python train.py --num_hidden_layers=13 --rope_theta=10000.0 --rope_fraction=1.0 --bias="qkv" --lr_mult_down=1.5 --warmup_steps=200 --dataset="wikipedia_en"
MLP neurons of a small language model. Each row is named by its layer, matrix (gate and up: input weights; down: output weights) and neuron, and shows model dimensions 96-159. Each number is 128 + 24 x the weight over its row's rms, rounded and kept within 0 to 255. A neuron's up and down rows have the sign that makes its largest values positive.
Before each neuron's rows, "fires in" lists the words (lower case) most often at its 100 highest values on Wikipedia text that the model never trained on; "fires on" lists the tokens most often at its 100 highest values on Wikipedia text that the model never trained on.

fires in: "of", "or", "term", "terms", "as"
fires on: "of ", "or ", "term ", "terms ", "as "
L3.gate362 [162 156 141 103 126  90 139 137 154 133 146 106 109 133 147 132 152 109 157 156 126 163 144 128 111 163 101 127 161 111  95  95 149 125 136 133 127 131 141 131 156  79  79  72  94  67 105 127  88 163 127 171  93 121 105 121 145 147 138  95 166 137 183 113]
L3.up362 [135 125 145 149 141 155 152 174 174 165 141 138 125  67 113 124 136 126 131 138 150 135 129 162 122 142 141 118 143 119 125  72 154 159 161  88 125 128 117 111 136  91 106 101 134 151 124 117 110 112 134  83 122 128 138 140 106 142 140 153 101 155 159 119]
L3.down362 [142 115 132 123 114 156 168 140 135 109 103 135 128 150 133 145 136 144 122 147 139 156 138 103 109 171 120  99 136 149 139 117 167 153  98 134 136 167 150 121 165 125 142 117 150 117 140 159 137 102 108 122 132 143 147 128 145 119 162 102 132 140 144 151]

fires in: "as", "assistant"
fires on: "as ", "As ", "assistant "
L3.gate731 [156 131 126 102  61 163  96 132 153 108 134 140 129 155 123 110 131  99 101 156 128 137  84 153  89 171  82 200 131 130 112 123 170  97 119 108  74 123 174  66 130 146 148 148 120 104 138 137 157 141 135 142 134 146 129 140 123 105 158 116 139  86 140 175]
L3.up731 [ 93 113 142 112 138  72  83  82 152 150 140 105 149 121 110 131 117 147  95 169 136 177 153 146 136 167 155 131 100 170 132 142 148 112 130 129 116 147 112 174  76 142 143 141 115  92 140 138 119 160 109 162 103 157 108 140 152  99 151 120 155 141 162 111]
L3.down731 [143 107 105 114 106 135  79 109 126 135 139  97 187 128 115 152  86 179  82 138 161  87 129 121 158 134 156 139 139 155 168 105  94 165 125 128 167 155 128 132 116 172 140 151 115  95 113 101 119 148 116 101 136 161 117 112 107 155 148 136 144 139 133 166]

fires in: "as", "became", "become", "into", "made"
fires on: "as ", "became ", "become ", "into ", "made "
L4.gate1012 [ 89  95 126 104 103 158 109 130 104 154  88 149 178  94  98  97 125 141 153 107  87 148 116 126  92  76 135 134 131 154 161 117 113  97 146 113 106 129 141 114 134 159 120 171 137 120 142 114 116 140 127 159 112  96 160 131 121 164 150 121 138 150 145 127]
L4.up1012 [174 133 178  94 102  96 121 119 119 132  99 147 137  93 113 113 145 155 116 109 116 121  95 145 155 114 141 156  69 148 116 134 135 119 163 122 100 155 112 153 110 116 123 208 153 126 161 148 172 138 106 131 112 130 109 137 137 131  96 128 131 116 154 147]
L4.down1012 [128 163  85 141 112 126 113 117 130 127 136 146 140  93 135 166 108 190 103 127 125 132  87 172 114 126 154 124 119 146 146  82 111 120 132 144 154 119 175 141 161 149 132 162 118  73 160 122 131 167 133 117  99 134 101 158 136 155 102 132 129 131 119 122]

fires in: "and"
fires on: "and "
L6.gate679 [121 126 148 130 121 129  87 173 125 144 127 148 121 138 152 140 121 142 114 106 125 111 117  99 114 143 146 130 132 142 128 131  80 150 101 161 113 102 121 109  99 140 141 115 111 165 100 140 129 133 101 129 124 143 116 148 132 150 179 137 120 133 148 130]
L6.up679 [163 110 147 126 122 132 114 114 151 164 157 140 118 153 123 126 162 127 102 130  88 130 120  97  88 162 121 174 157 163 118  99 113 132 148 112 109 118 116 102 119 162 120 139 113 115 115  98 119 133 110 156 154 142 121 117 182 181 116 137 112 145 130 119]
L6.down679 [135 113 134 110  95 124 121 146 144 151 129 130 114 136 120 186 133 128 121  69 139 134 126 100 150 169 169 172 123 160 147 105  98 176 113 156  78 105 148 156  63 146 124 109 127 142 158  92 150 113 148  99 126 129  87 113 148 117 107 143 164 165 119 162]

fires in: "it", "he", "they", "she"
fires on: "it ", "he ", "they ", "It ", "she "
L6.gate658 [ 96 108 103 141 110  98 131 146 113 110 150 107 117 124 153 108 125 136 111 120 167 126 136 139 193 116 172 142 134 156  96 107 127 161 157 124 119 152  99 127 171 144 176  94 128 118 143 167  87 146  93 178 130 119 162 129 155 120 153 108 163  83 119 142]
L6.up658 [ 99  90 121 171 129 127  97 128 118 137 107 132 140 134 117 139 198  86 129 139  93 157 123 133 155  70 111 122 158 153 148 114 138 161  88 166 128 117 128 110 105 127 142 114 124 144 114 148  92  85 180 107 112 108 149 107 152 156 114 148  94 124 132 130]
L6.down658 [122 148 135 108 119 170 154 138 117 126  97 128 113 134 118 150 133 122 108 124 138 152 135 144 119  86 126 134 111 146 127 171 115  97 143 133 146 164 134  89 153 137 119  98 123 141 114 129 131  95 113 123 128 130 131 145 129 101 132 121 118  99 167 142]

fires in: "to", "of", "than", "as", "on"
fires on: "of ", "to ", "than ", "as ", "on "
L3.gate428 [139 117 128  96 170 113  85  91 136 147 146 118  99  99 108 177 107 129 128 138 146 133 139 143  88 136 114  93 115 123 157 109 109 121 137 100 125 146 148 147 171 149 145  93 113 107 102 112 140 143 113 106 136 129 153 136 142 138 124 135  96 178 166 136]
L3.up428 [114 120 129 119 144 153 144  91 105  77 141 107 118 100  88 136 153 118 139 134 112 153 105 141 130 131 130 137 115 107 142 123 146 167 146 118  94 159 120 112 103  89 116 112 134  93 112 158 117 119 121 132 125 137 153 140 135 127 148  63 164 137 125 139]
L3.down428 [124 137 114  80 124 144 115 141 144 114 160 117 106 153 150 128 100 155 126 150 127 117 137 136 114 160 121  78 154 132 170 121 145 109 102 104  90 158 167 128 129  99 123 180 177 120 113 147 135 138 141  97 124 105 115 125 124 125 105 125  66 149 149 149]

fires in: "after", "following", "to", "with"
fires on: "After ", "after ", "following ", "Following ", "to "
L3.gate584 [104 148 122 138 140 149 145 119 128 123 148 120  92  93 115  99 113  87 132 114 144 166 121 114 113 100 109 143 106 127 134 126 112 119 144 101  93 107 100 106 172  98  88 119 122 114 143 178 165 121 141 132 152 138 116 146 120  89 103 134 137 127 137 154]
L3.up584 [138 175  99 136  71 149  82 146 145 131 115 151 129 151 148 129 122 117  92 149 116 107 141 148 114 111 137 149 144 127 118 154 115 111 133 108 104 123 149  96 143  91 103 150  98 111 116 130 159 149  87 129 166 152  97 155 126  95  92 134 118 123 131 148]
L3.down584 [ 89 146 151 145 104 160 161 144 132 116 106 119 146 131 127 108 136 124 129 121 131 143 119 137 147 115 132  89 145 159 147 139 143 118 123 156  60  96 151 136 136 133 121 104 128 155 121  99 114 155 116 155 124 157 114 101 140 155 116 140 105 109 104 174]

fires in: "them", "him", "it", "himself", "me"
fires on: "them ", "him ", "it ", "himself ", "me ", "them"
L5.gate601 [ 94  88 143 125 131 111 147 123 143 135 119 143  75 152 144 118 126  65 114  99 119 130 110 115 135 131 101 114 139 164 157 155 119 159 140 147 159 101 105 103 143  97 109 135 154 158  78 124 125 130 125 113 123 137 153 110 107 143 144 130 155 124 126 144]
L5.up601 [117 108 109 104 115 132 101 154 108  97 144 113 140 120 136  95  96  86 131 143 145 115 158  90 112  69  79  96 143 155 119 149  91 146 115 128 117 102  93 154 130 137 136 197 116 127 127 117 118  96 128 124 149 145  97 112 121 123 104 160 123 110 144 116]
L5.down601 [123 117 138 118 103 103 103 130 120 158 130  98 122 152 128 139 134 118 124  96 130 116 124 128 124 124  79 129 145 187 102 135 147 191 149 145 167 137  64 122 171 139 118 150 178 124 109 142 138  99 139 171 124 128  94  93 161 115 141 174 137 168 134 144]

fires in: "them", "him", "it", "in", "me", "came"
fires on: "them ", "him ", "in ", "it ", "me "
L3.gate751 [125 101 137 126 112 111 118 154 106 136 175 134 134  99 106 146  79 117 119 113 115 128 139 121  61 136 117 104 114 179 135 156 103 114 131  69 112  69  87 148 112 131 117 117 140 168 118  95 106 172 121 168 151 160 124 109 120 113 112 134 113 121 149 151]
L3.up751 [169 127 147 129 152 133  75 117  98 143 138 119 128 113 107 137 121 126 100 138 142 125 118  98 115 139 103  84 132 159 147 183 105 189 117  92 158 130 129  93 117 131 121 124 127 122 140 166 130  93 166 116 130 179 112 135 148  95 176 145 108 112 150 122]
L3.down751 [122  85 106 160 152 132  78 104 175 162 120 101  98 144 106 164 122 150 118 140 108 107  83 118 101 112 144 132 146 129 118 159 114 147 138 125 169 105 138 121  94 155 118  67 134 152 117 122 151 105 141 149 162 126 170 149 145 117 129 119 109 149 119 164]

fires in: "and", "of"
fires on: "and ", "of "
L5.gate754 [152 119 152 155 117 161  79 108 142 144 128 149  90 118 163 183 103 108 135 133 152 125 121 102 185 177 129 142 126 155 119 171 125 140 142 129  77 141 126 113 106 120 166 121 109 143 167 169 178 113 168 124 132 146 103 158 155 158 118 118 144 151  96 121]
L5.up754 [110 135 103  72 102 131 118 130 170 116 138  69 107 103 114 134 134 157 179 141 110 142  74 123 135 151 112 158 152 128 102 165  99 120 145 161  79 159 133 120 148 166 109 132  98  85 136 114 116 113 143 141 112 155 119 142 126 149 158 102 101 171 161 110]
L5.down754 [114 118 115  94 137 121 128 126 108 123 150 144  94  93 125 134 168 159 104 176 151 142 128 105 101  93 146 144 141  87 158 121 109 144 158 148 139 115 122 148 117 137 103 104 131 171 135  99 112 126 114 108 142 169 124 157 144 104  95 112 144 116 131 149]

fires in: "after", "when", "following"
fires on: "after ", "After ", "when ", "following "
L3.gate722 [144 128 100  83 137 128  70 102 154 159 107 110 148 161 133 153 125 107 137 147 179 148 116 129 122  97  66 119 105 110 109 128 122  91 123 128 161 127 112 136 132 102  95 153 139 169 137  61 177 136 117 133 100 112 145 167 116  64 137 116 146 139 128 146]
L3.up722 [152 140 142 109 143 160 128 156 126 134 126  98 119 108 138 129 115 100 129 125 177 140  81 141 141 103 100 111 112  94 113 154 111 125 128 136 157 107 159  86 130 102 127 147 129 181 151  75 150 124 120 136 109 172 141 175 124  87 110  74 112 103 133 141]
L3.down722 [140 184  97 180 108 147 176 113 177 134  87 128  94 148 147 168 127 137  84 145 127 126 128 156 152 127  87  83 142 136 118 106 115  83 112 156 113 127 158 156 131 122  89 125 119 158  55 113 123  79 104 139 101 111 135  93  80 129 108 137 143 105 116 119]

fires in: "and", "both", "with", "two", "they"
fires on: "and ", "with ", "both ", "two ", "Both "
L6.gate955 [138 158 174 139 158 122 133 104 114 170 145 183 111 144 156 167 163 134 118 148  97 138 144 106 124 129 187 121 120 155  98 151 119 119 148 123 142 133 118 143 151 103 152 107  81 124 144 113 154 145 114 119  95 145  73 106 140 101 166  91 152 175 112 130]
L6.up955 [117 105 169 129 139 178 132 136 160 152 104 142 168 137 145 107 158 137 120 119 128 125 132 102 142 159 131 119 152 127 122 103 168 142 149 154 117 106 124 171 117 125 127 145 169  82 148  87  94 125 134 123 145 121  99 108 104  90 131 118 156 135  95  85]
L6.down955 [163 111 156 137 108 174 141 143 138 169 130 149 119 130 128 131 151 108 108  76 141 148 149 122 110 179 121 124 170 123 104 126  63 142 140 120  95 126 116 107 110 116 120 115 115  90 157 113 122 101 152 137 137 107 120 116 117 125 149 148 145 130 100  91]

fires in: "it", "and", "was", "has", "i", "he"
fires on: "It ", "and ", "was ", "it ", "has ", "I "
L6.gate37 [107 119  80 128 106 118 140 157 147 136 145 118 139 160 131  79 116 112 142 148 166 135 140 111 148  85 121 103 161 167 104 149 116 136 127 124 103 134  96 143 152 134 134 142 138 122 125 148 115 143  81 125 102  90 139  83 141 175 139 109 135 110 143 111]
L6.up37 [ 56  98 112 119 144 179 166 144 110 165 126  89 140  97  77  89 110 131  68 126 117 116 146 110 102  76  96 128  91 150 111  95 134 100 144 130 161  85 116 123 172 134 143 146 168 136  95 143 109 116 128 152 127 120 144 148 136  97 115 116 131 130 167 138]
L6.down37 [161 165 110 104 171 123 174 127 127 128 168 148 104 156 130 139 126 103 175  89 158 128 126  52 125 173  82 101 149 120 127 112 149 103 162 158 102 171 133 116 133 116 131 113 124  93 133 164 161 121 130 124 103 121  88 146 146 163 121 158 103 152 166 144]